python train.py --n_head=12 --d_mlp=1536 --tie_embeddings=true --init="normal" --init_std_o=0.00468 --optimizer="adamw" --weight_decay=0.29 --decay_fraction=0.591 --decay_shape="linear" --final_lr_fraction=0.0 --seq_len=512 --train_tokens=461700000 --steps=7045
MLP neurons of a small language model. Each row is named by its layer, matrix (up: input weights) and neuron, and shows model dimensions 48-303. Each number is 128 + 24 x the weight over its row's rms, rounded and kept within 0 to 255. Numbers have three digits each.
After each neuron's rows, "fires after" lists the tokens most often just before its 100 highest values on Wikipedia text that the model never trained on; "fires on" lists the tokens most often at its 100 highest values on Wikipedia text that the model never trained on.

L7.up510:172162122117135147153096088123154121157137173110151077148108091140162121139131082103147099136119092104153138133122106190105076134130094120123127090153091089100120106142131108169146168137173151148111144148175110122153094170108125151130086134139131151126113128113168127104129150166138150122122100110170115095138152186124125153162145133149117129141119131135119132092128142095104133136132114120136164161113125131116136134110135146131081115104150146102116113090141102101168145148129072138106172105114097104151114171124079131145109164074160098105143123110141125139110141080135170121117108144199116117171117108132158157100124108119132149115069137066142096170117137134119163131156114160172169103098181164104168108103123108159094143102150132177126119112108128127117169079128121
fires after: " (", " \"", "\n", " in"
fires on: "M", "S", "P", "as"

L7.up146:138153116127104120146120138092110156168126102109141116166111129102130132112150112140240132111105176116141114127163124092148155104156088174131148144116122155077133125147177122125155151144112153119124133128151105132114144125102147131135101136143114142141138144086113131115180138131110163130091183105140134111149124124098096163112133145129132152139144106135145122120134138134079142134131074149121133083123132186110118126156111135151153149109106108083134159130148148139100128170122174152107161104125122110109138164138129101126139099124161148162133149113129143117108215103130099132125128110145127130107072108136136154105133134138114132119126115109133144160151130127131132138111109143099136095119146130092133096133104113151152126146083152150138137154133133078136096172104120
fires after: " |"
fires on: "\n"

L7.up67:150139149164134119133125150066117146099137157110123123096175122148139113116081163160100127159152114153095142120128176084109156126084147119143145132133125075132135115119115121161120131111111115137143133140096130135114115176153177137131128168074122118127144129104112118135127156161123120089134113176126113099169124130135113105130133121104115123126154126100123115112094139172162103131118162141110122158161139097151130116106157124118122148097147095111166144131093144121123109107137159133158105173071150161107120114153115107126107167131172120096068159143142118080117102156130098119087161099103128140165139129125144112107147127129120126174110100139104133092149141117120105125144139075106107166115107153099142140131142122179137097109116122155101085096107147147093151130122137
fires after: "|", "\n"
fires on: "|", " September", " "

L7.up15:117164124114115125104123086112138111120119107145107164141117134087170122153121133123100161184144076124119123150127129137151126117120132139131082105114155135119110120183174088146126152143091120137123116150125143136150109169137146099165132127085135155128127132117181140132179107118120114112066157110125159156131122147108083118118123121115181163120151155109148129137119128113101121149152146079124106125181122165106113156129158101122119135149144109127075153154115132128135141141133116128137135130118126136109134139133136073073086124104122148121128138146158092129144171074141139140186151137133158114155142149116173086113152143103123118089116148127150126146157162101090140092106132118076153153114110157107115118146098124154161146079118152145116106138137101137082114115079169
fires after: " 0", " P", " 2", "."
fires on: " |", ";", " The", "ist"

L4.up1125:084150110123141118136107162135105094129138118127123137160121117123125111157158140120114125134074138156153153191082114107136076135133125132112133123146097121115101159141116098119113129129140118109123168128125093120129107151103091125123131107129146152117111153142145108101160164158120142154138151110120151132140154105110127162185104108109162124079101105124120124119118181117093104123228124145141139148137163117086162154151118128083095124140111104095143088160160139144181133126123159124127149170113142116111141167096112113118164122125147127159135136111111135119148111085157169146150093116155138131124138196119111110100129142138178079119147135112134117121117158126157143146139137128121104098106125125092107156122103115136136106149109093159133146088134136102136140073143154
fires after: "\n", ".", "|"
fires on: "\n", " It", "\n\n", " This", "It", " Turnout"

L7.up768:097128122149090117149161126116127131119145103132096143156110131160109153096153100133135125215102167110136142126125153109113160128168102143130125122123148133140071142159148101123133136096126122157114115126156124137177146139131115113101125130088138147127174090091140095151138122131142088115148158120117133136152093112102108152118122124108161145106134108067151143150123081181138099131128097135133109113150170117125125128144142136128127141149081132138135124121145125163085145146115153111130097136120129144107098104141151117096117147136159114095091134132179125149146093057121121116108145145149107161138137153138143106140124134133113116100106109149139160103155116181130152179082130166085175131105111144102131096108111137124160115117153128131131119088111164089117118107080121
fires after: ",", " the", "M", " J", " which"
fires on: ".", " it", " company", " he"

L7.up406:140125162111118121117140104107128139144153139122134105141166132087150153122132088139145119179164119129110133131141143159121124120149133133116125057093128105136078121115081128188139164098155133142120074115168174154132114127111094129132097126132097132142079133104113141157138156099114125099141123132180122113156080157163131133125167110164098143145146119171151163116155122121145130125125098124144119176100161125129123113143140120128132120129109129145121100120118112136123134120100129091126117129123122100170102168143117147077158123134140138085085084110148150135141111176111128163152137148175135197132097152109136147147107077120165132107127115090147122140119137138127122159188133164131145117133099151096108151102132144160107148093138126124117095107144143136122140087047116
fires after: " In", " in", "In", " on"
fires on: " the", " his"

L7.up334:123157154145134147127088161124151120134117085132159166128102132083196132129116124111147140148086143132158104153159150128129133148155116121098122123116085151137126098156136154139111151131135132148137166131151138121141114112139133151108128123138116096128114155142138112096103136161162133095071097064146176138156141119147093130162097145114151134134112131148121140072075096109130147142154088128109148110136152160082106125133156103100114174087088136128126101061139145103138082172120132179134129135135112130115146105133165115121110091158135099109149123118107102129174126093123116139132137095118131150115141104116092169162149165130157106123092122148174150148093101129120122159146144146141098104123089141094140095175152098120117090135115140161142109107115125112112075139156155
fires after: ")", ",", "),", " Jr", " was"
fires on: " and", " a", " -", ".,", " Dan", "."

L2.up675:157120180187143114137117117152148145143120177097109076147104133124144084172191141099098120136135134113146119095152144126142137140126161119117153105145122077110109091099143151137130127119138141089169147128124137152147149069122133165150143121147126147114137183154125144140121169161130126075165125106137113117094148131114130145078132139103126146097111128161130201123141130102156144130081115195126144118101100142133074131120146125095136111145115145119126148123126152104099132123155136144149137115115135105112130121108126153174186122114127104173135155102101129122095140088076079117129088119136131171123156155162147111132134136152161096135133163108140116123113138131135144094110123155104126125122126086110136123137089116116130128118178131129090122134089154155139153088107107
fires after: "\n", " World"
fires on: "|", "!", "..", "..."

L7.up1166:139098157162070103137108144082130124131136125146134142153160068097152094138088120115159134197088141144129139148141114147127132158104130112142137131086109103117107138174134105127134136134141131118106157083134124161195169135144100112126091132142130126151157114108139093114098115162106135106149140142158130133157127158136105120174139115107159166138118093115137162160130103160147129097151140138135109101111170145100114158110133128112098144104129122108156101084162123152096118161098103106173100117124140118146125144140149101145121133176139134103082111138154128126128147074113138114101063128127119165106148123108139136116128108134158105100101117130162118149137111138154138152092117140091133134096113082140160126156132141114091120134131121086142099097140138132147118076095100
fires after: "N", ",", " was", " D", " L"
fires on: ".", " a", " 94", " 91", " 88", " 5"

L7.up432:083109134121093137138134115158100099124128100120171149135087167134086111147177079095142132104114117072139121134138130131121106104196117118103131142131127180128146132173148123102170118122113110142122116097137072111134110123122117119126109107107135158137139100138115155163120106110114137141073168105139128151185105127119106127134148158108131139085137119127148065119128096140120121171135115175095103115113135152110137119147107147109150124112149112156119110158075128144133176144117127139132163103135117162119150142126160104175094148132106125128185127115183116143144165093088172110122146116128126095111125172167115137135112147132128164121122141169114124136079120135158164097105094121189133084119111123155106065074109137152149073108127158173121113101127119099114156140136097
fires after: " 3", " 4", " 6", " 2", " 5", " 1"
fires on: ".", "–", " |", ";", "ries"

L7.up431:114116148087162119118124111095128160107138154093112088107112160086159133123160111139114083135139114154144137101125092131129128109107131133127110073105155093177129126151127124150185138123104136123119096149137118083131115158157135162138077119100118178156140115128132093150176172109126127148175116135185147145137087170109125113092144119099114127095148129149177092103133139166109097148111113139130143148159115169116149118144125130143098123128149116122141121105112124139110101123146126115198158183126174087130159145100167064105097145102164126119141139148155123137115154152122094131082125081110152116149108129148135116102126154140117142087101126121168116140114166135164121124143122159099133141107100091130100140072148184158128128147139130103116140162119129122143103156091167
fires after: " for", " under", " over", " Under", " app", "15"
fires on: " the", "-", "s", " his"

L7.up401:126130132108093149150127136119139089137090190109122113124123129134117118138139126117102103177178157115169120116141116170105115169134101133135118112108117167063116136131115099127126143134146133111101113130118097152176169133113129131109117124116135122121103118112136175144163164115117119129171127173148147169178128138093116094167113159106146145109109142135153118156163127128105124150122101130151146085103176121123153096129121135134106120105110140110142155106131094106132167125125168154099111102131127103141085130098164134112121134142102124146151137154120152114127123134131129154119135144138145109154106079100156124137147136119132128121153112149155159111162113175125106157117107092078148105076144166138120121120106143129088131089111095123180136114119121093149178106073122
fires after: ",", " such", " known", " br"
fires on: " as", "ach"

L7.up136:123135076095149115120152106142103136155158133117156125117132130085115131144124156073176099130145176122107141125119134155123133146126133109111141135135114092124091184140179125124107118087118149095108105128137098147092123123106111145091090142106133172100132143137146099135137152116149121116104145111123146130158117132092109170140136100128182127113134141100116112126148179120075124093142106103148148127102094185107128144135104143148116121130150122117123120101138150128167150137129141096099113086131147131112104184120111102137151118211147123158142114121130092153137121119081112130156133138135122132115114139122163153138093146122133119058110199166138125152141166142127093143156116156108185092113110092126158136120133103117116141158102170147158143136142121088113107148109169
fires after: " |"
fires on: "\n"

L7.up681:088124090132115097107144122116091134136147069118087109138120155098131116142136168145129116141134164136130132096103132152139125114127103114144124110161132153118156174096118079153124109142114090145163148131132134081139145095146107134081129132106145127143158125154118098122114096122104118121105162195135136081126129105106132167173129128171127114107136136086119110115163119136140140121123092131163141128109155115122181113077161082159091129158122113120142082093134120145141150101131106155088111141122150134122137192114153148109128129163105177090145137127124090129077136098104137138124109135151169123136118126133108137140103157125138108137102113111106124098140125133156138149165131112130115158115099128144119107163119146177150117173123134188168131134174158108131085137152142
fires after: " |", " at", " a", " in", " during"
fires on: " the", " ", " a", " c", " Honda", " this"

L7.up892:142119090122091142127092159109114106138122164124183125130153054113140139138125120081144118182131133150111111142128187111126156156121100139115108132119108148094120121147146106139170156140135124102126145124095156146163118157143133123123163134108161134144128116118065160117137109147124126114106149139158127168178133127134118070175105146097215156123144127096163205124164094154138112138136125138108147126114183110143156093108128085134140164139118075101103134101109178096131151142126130099119123138121143137135154130117141147116126144201108099085099122147100119134148122102090110150111117091131126149162138094075144152095142163128134092131093162143167145153124146144097102135118125136158118119130139110115104125172107130129134101131104107107148112113144115120088162083148110
fires after: "\n", " is", " was"
fires on: " a", "\n", " an"

L7.up1448:128141116134129158076170087097157141095124179103155118156142145156127109110122081130129118128139151133111115149141141172136117101099085192091128120107123097127137118135136088121123112113172142138098125151129078126150167138071115134130121128133153158094127118126168134122100112125132096097140110217139191144134107135123104096146107153152100149132162128117141156149099122139112117154145143111119134151148164120130098121114117147121117120150136124140103135103194150175143131123125137136086136149076081080101143128118128104174089137134128094094154115150130132151129134155128118149134107137111108153149159117129139088152142098130136126140161130132170165112184175081092143141127127096130149089117098135111153130117097123108150115109167114152111146123161096145119133112151127
fires after: " such", ",", " known", " was", " as"
fires on: " as", " known", " founded", " such", " built"

L4.up816:123113137134117083131131172092132117119088165142120097157130082114125097147150135123118137137172151153111154145136154074100120116106145127127114116133135093145130141108121127102127104129157136135156137131148117119123154136154136186127127092140175142130107153139130140117109120163116135134136169102142125142087152160129121086134151140127162155084113128095119142169157148126123147115104130217098095138104162132134109170131132094057134152082082113128147138132133116125113110092116155115115117127116098099103139127145122156188186103142172119123139178125116151094123132150162151141098118122111134138095136125101145126106091131135209100144146133091157154184146148128168119128105120135096133146111119131127166092112107129161101129142106088170114096127107150095126163088145131
fires after: "\n"
fires on: "|", "-"

L7.up448:092103138137112111173113157146097143130114120099103099129116068151126115112127106131124087131104110140123118132128114089123118139144116104109159115118128138101099103140145131150131132132068109082133111132115062113119115160143087109152128136139114113141133105112140098142191149126139129107127131126155122172119064159127147108145165125057150138121131152127115156104171065135138126079102087164111101147124135155147150100115177158148121149132142097138160134116115131090116165138152149140110161130144156131117113174136159087166140150117146112138159128155111127171089137101125104115072126148126140162138109119115067115146124156124122135093107079141118164118090102105176115182123130105128132099111126122151166149109122138128133080159178133187130111096128126100120145129104162
fires after: " to", ".", " by", " |"
fires on: " the", "ig", "7", "8", " "

L7.up1189:164103115107113140144125111117114090129114164086121116114092079063125153119122126116150101147151178130126135128150164109084142111102118114130102145129120132094132120146114148159172161118119109109096143118181134142142142153114135166097105141125142144158147088133105104128136150121097159099103122140139144121151113163116112132128133138165154117103129065164113106100117159135121122143138088111165117100124134146093152130137171127153107140088060131099112099141118137128149124108127159118125163154105168126138129112148112092154131147132173142108149136123106110164134114128102151138122130128142135203151122132117071123097125180136147135078112159104138151146093132156161131122116103077159141143128157112122135062109139129202153110112120143100134109108146133109179125162130124
fires after: " as", " a", " is", " was", " be"
fires on: " a", "f", ","

L7.up1084:111154075157127111120141146097102106158131098119114110150120147128123062192120139087142126095096172108134125137127160077100121122143117149097109138145114134124133156143134124120162093123114126119076138122167129135136100164135100169119120116146123123157127132087077094093119130085143133138109140128132123137106111163099107187103107140170126097139085134079090113099132133140125141149132083146115145149120116142111152095143141092152175123113113144097139114132178136119123163137142149076082147152122144137099124131125083115147113130136162135157132170104112097113125147105103149104155116126149129134084131121105144120113139172115112126091142139132164114158146119111163169097144090142113091077134150116080145123104170104133135099160153161112189137117173130113121077151163107
fires after: " |"
fires on: "\n"

L7.up533:109150153106160150146122119139140097173124112112136158114132094133150099155116101142126092146152130125148113133175137107106104114128135140142131091112147125133147127182100152144167155089132114138110127103134133100149095141098157134145100161126115124117094133103180156129164102148055141145085103086146128149131114189171127086149147129150189147140123166100131125093121134144118114120169111137103132149140129116128124109149112132121114122118138146141108104107131156109111130067093136120118167092129153163129151112084141132148084141145157089129129152123099113135134154136107135134151172138136103118141124161130171104073114155122130102099093131141107152132121106121129136137147101117145161137162110146089118106154074144186116118112126127150125119162141139117063074096079147
fires after: "\n", " \"", "-", " households"
fires on: ",", "R", "C", "M", "="

L7.up139:156094108125118144108139123133165132119136162115098090160136166096137113129128108099166125126098164154159107109165140106172098116138135152127113122122136112116125089148158103122119150143114139169103137165157091119155134093129137126110115131131098116113116149086128107093163146104131183128085151131162136092161056114114107152111088160094119135121147097175172127137141168152103161099084116097113130134120142186082109149158119118125118151156117152075181139083145103136119130157108107153118149153114119090112160150111098154120125119156177143105117153072129119152101171139070128104130120116148131117132112146127088132109152130144144122130142138128101106127156128148132112124118134144115158096107131127080120123127115120166109120148109119146141130147137162080105153121123121
fires after: " |", "\n", ":", " (", "."
fires on: " |", "|", "\n", "51"

L7.up224:119103157119126111127132135093075094124134118127101116140163137112160101118124120085100170110085133145125147122113174151103121126139096115117137103123123125096136139107151099162148129158138139134139101157127143159192136127113144142164080117132130139131097119082138107116142141130157133120151121127151137145077143122171083143128172100151123159064088166152174135105108111123134106114139089145123162134128138123111108173166168132155142143095141095115141145105150130110147137158123118090122152120109135128123142168164117105162144118133131170129138143142127147115114122110156118125137116145101122129118133144089127103137128171156172127097164176106130093165121183106144134079136074145102133128134159109090116186100103112153147148112160134105141083115101138138134179162124119
fires after: "\n"
fires on: "-", "–", " end"

L7.up42:139118113122116115127134122122122102119123166089148126132111097116153139152131132140140099173152172108147118148113136159129067111137109115093062088105124127170136116196126115124139189111164131115111121117120157132114142151144141118136136151133134122111114104135104128134165135146115132138081100115198158134136119144116106117124101117106121163167098112174150139116127121147122109112101125130143116134128115114116142086143086163148150127176127107126140079119135163162144086141097137121119146084136137154171125197130167111151106101121108130108078112124123118133127127128103116150100119134151128192137126127086158119123082117105182125140130139138130138161100129177084096131150092085174166127146101103107173156147105151195082156158135149104113105147180129126129099091108138
fires after: " a", " was", " in", " during", "|", " after"
fires on: " a", " the", " an", " "

L7.up1172:109101132129138082130133092119105134172121132168125145133131136132182147162133124142118120152102110107164094134143107114130109120169122111135121135084080128141158143130130106128136158143097062126143151135161123110155157135144141137107176125143133132110178140127119139110132120123103114119062131102159166130122140130133090139122157157136121117149139128116131071097119155132113100145113107139176083122193139125137151102090150115110113143137124104168126082113130110155096101120126166163181117149135133129138160154142160118149115187156130123107139107089143127114153181049146171134144138135108157141133146143114124123146133148128113125131143099163126158100139136156142091148161132093110157179131090141117176088140103151111160121122130131092130102136130171136062121123097144
fires after: " 0", "p", " B", " 6", " sp"
fires on: " |", ",", ";", "enth", "-"